Weights of a small transformer language model.
Size: 21 layers, width 256, 4 heads of 64, MLP 704 SwiGLU.
MLP neurons of a small language model. Each row is named by its layer, matrix (gate and up: input weights) and neuron, and shows model dimensions 48-175. Each number is 128 + 24 x the weight over its row's rms, rounded and kept within 0 to 255. Numbers have three digits each. A neuron's up and down rows have the sign that makes its largest values positive.
After each neuron's rows, "fires in" lists the words (lower case) most often at its 100 highest values on Wikipedia text that the model never trained on. A number after a token or word is its count.

L17.gate179:098138120124139115115064094133126137080113102165158138110149108160109111133127108160121145127113152125110115099093165137132160168104104134135128093160137117155138132117155151139130130100144102089109135113097155156136078158141139098138099117159123130114168097137121107107119132166102131082110152169089112118182130146142108149147143110135098174111115144138142140141143141169089133153114
L17.up179:104132115177138145135167156103127106160162137132146135129092144155133107069184125143110127163130113078148162084135119142143116131143150130120121149133148084078111086119151134133146113103114126150180114167143126132141096097189129131131113155062072105134131105166109144140117130117139143123069112163152119117140072129099133118101142127156102140132115143110106104089084102105108144102123
fires in: "is" 73, "was" 6, "a" 5

L13.gate45:133154114100134118170116123097103128124101158141158132149085137132104059117094104164129148142121132138123130139144102161138178117162125116162067114137146105151114182115116070162083159148152120137130154125090094114152123144112131147121154107162094117088172141129148113117124142107107120132108115165149114128125158081114174122134161150122159085108097115116132097123136153137126109160122
L13.up45:108146081106136135120154115144143094125106141108101107164153122151181118141109133158109102157124127128151115131135110152157107136129140127157146117121114141104128127140132117069117131161131147147128105151078115136160144133132122140107144140114163119167126115113073110130137158141130125157076145128130127156128098102169140121139180137143086119150150121135113083138141137130107125141142
fires in: "of" 55, "well" 6

L16.gate247:121155129110124076115120123125094104117150123136115128157119184135160101142132119123128142137118166129108111140120137119140161151106159161127116140125152135123123144116122146103109113148113130104177149114140180123123145120135116076170155174164135065167121099139172147133130110110101150141122128104154117162120149154143074124131122168090125118109099195107122102148151181148123153120156
L16.up247:107122125135144097129118136097135148145109127161076137127181141153132104110180118126119125139118108135163090098111155107155145180097165134144077118169120080135133187175118096160121112115140065127120111127154127153148113090091089127143118142144127103102078122105143140121109155089124095171134169142109114125141145111189107110179158125109099082106099154099138117157124098140087160134154
fires in: "and" 22, "later" 9, "or" 8, "however" 7, "additionally" 5, "nevertheless" 4

L9.gate499:108128136124118123119122098146110098138121133136154081127131150131155129125149142092104144136131172134101151189154097116120127098086174182152105157159116117076117124092130129112116111150127122135091120078082106152110170136121115124150139128137111072155114107096141068095092141135105120160106123120140130147161188119138119140117143130144122144145097141119074083122145131133137139138101
L9.up499:166117104150165148149083116120136090165119122085177122115138132145116122098179111137181209119145082094163030128090126113123118120165120124123119123100096113106140135132137151121079135121129158155119111124129167166112153137092113164124129116147167105095140117128114118141121115124130118152118119116093138127134096069136100152147127150139137089116129127107149108179120148150098099095069
fires in: "of" 15, "as" 12, "and" 10, "then" 8, "later" 5

L2.gate333:141117152138148124117127163111107139111132131140137179137122134158123127108137145141128197096118166157138154139160107141124086148083103128131109133119151144146125177120156120140112117136100137134074084151089145124130101132195124142121105125112132126101119146099105120160146146133139118127105145160113159127151166129169082145158116159118127093109147165106129094118125167129114113107056
L2.up333:147101148112145131139117197148144124116093090142140145112153109131123135128100158109090165102142149118103138136089137138082086116102129148133137146112139114195135155131114111134113138128136147112107116104115137134146119137166121142138133197107130113141125161111119125097137123164147099120110144141148195166142162093141118173113161152123111090087118110167119076092152126142138164122112
fires in: "known" 35, "considered" 10, "or" 9, "anniversary" 4, "also" 4

L2.gate439:127108107124133100119132108151143109142144132133140117110136145132071126117160151111127118120142149129109125137103114110138128144111145183127180118123097143107102144138104154100141160128134094171121104118106113074161087156109085160127130118124124076151108158114125125119128120115139145125122161164133125133131133133131137119108110087108133135083163112121114156139106153071134114089133
L2.up439:105161118108163117122135136137098100114145117142107092107178119111142118121174133130168146091142142126136104142089088116144100140082134146120165110088106180123102130137161170141125136175142147093117159098114111084157128179100102114116089149129145157137141155119139141115153136125149113095120184136131096133164167111129148149123106095141128136124136084098138124112123113103141154098100
fires in: "third" 28, "second" 14, "first" 10, "birds" 7, "bird" 7, "courthouse" 5

L15.gate66:117137126147145178098146152146119126090108130133176124112112206165114170131122105125153135121120146135121055135144155171128156104140133116138121169152135150144135167116120102144090138117141145105137121101140136136183119112130130119138136128146124143126163128148107146144132115099090141144124151196162122102106147124145107103137117158080117055117120143099122128119159155119121150140122
L15.up66:108107157124161118139086124097124150163139125106099119103096129101111134166121138146159109107162103139112113117150111160191101100172193132162115163116098135099137158150162108127121113158139120143176129089116134127126133122162159119159124154143137131115195140122056148119134136118140139152123168133156155129127117132108114164131139181128085113157130081155130122105112125126147125133124
fires in: "of" 47, "000" 13, "among" 6, "500" 4

L16.gate188:122127122131135158134101135110102120125107147130116128084158114130161125113140143123151124131170116121149111157145116130141169131156139097138123132134124141132166126127114160155108119141126157139159128133170155083105169127144076125105100096127142096145121123125153151136144123105090179137105092158134131122104193134115130129086178097124155102122131117116113125102152111154077149117129
L16.up188:123111148127120126166191153093125100154112116147105105120116100163130169091127078087098125172108176126139137109141136166113093135137143098140094098129104168123114125101134094097111129115102125072093122108128127125138110157094159159141101181153149112099146141150132098122117107126127131143124191113157128146137129109131114140140159137097147133133155153126098101083078142092133143130145
fires in: "by" 18, "under" 17, "after" 13, "with" 11, "since" 5

L2.gate388:081150147161111156120146116103133136101168116075133135112106131147091117129119121110189126101159164156158131088129127105118132137116077168131176124095113129117142110160137153060136129137107131111101145092126109099155145146130144092126128124114163129149165095124099139145146113117175139146118142112116149138092109124150166105123084149121152122095129113158107153167103127104130107148123
L2.up388:125183125150101168102124125145104163157139105134109132192142152104140122102139110095225143170145208145150175123143095149133145125135152128155141075107128123116099109115135111137135157142114167110108134142093082118136119117102125138105093152088098122124120106155083115126159132155121087160103120112112163168150140137135111116151089144123169124129102151140095137143147092090125137165120
fires in: "second" 34, "first" 31, "only" 9, "earlier" 7, "early" 7, "highest" 4

L15.gate312:106110127097138144160112144153126095104099108103126161105078123136129116161122127130119145166162161128138106147127145135099137095144120124108119145130098157122123124114144174160103116126135103154105104142156139145121157156088115142150149121138136127165079151143123121100088143127116158099114150136085146116127157114127149124126145118149097143142113161161075158106135160088121122096103
L15.up312:134102125103123131132152118120131128168103140123161116138120126132147099085152130088128130131168141090169192102102116159143181132131134163099108149114126089143145154100158131156169102090131152160167114134133098118189115101142150102121106120122137113134168146152147104148124153176099110103139160114112152128127114110096124106081119155108088104137125170154125168124150115108117139119148
fires in: "a" 34, "has" 11, "with" 5, "was" 4, "completed" 4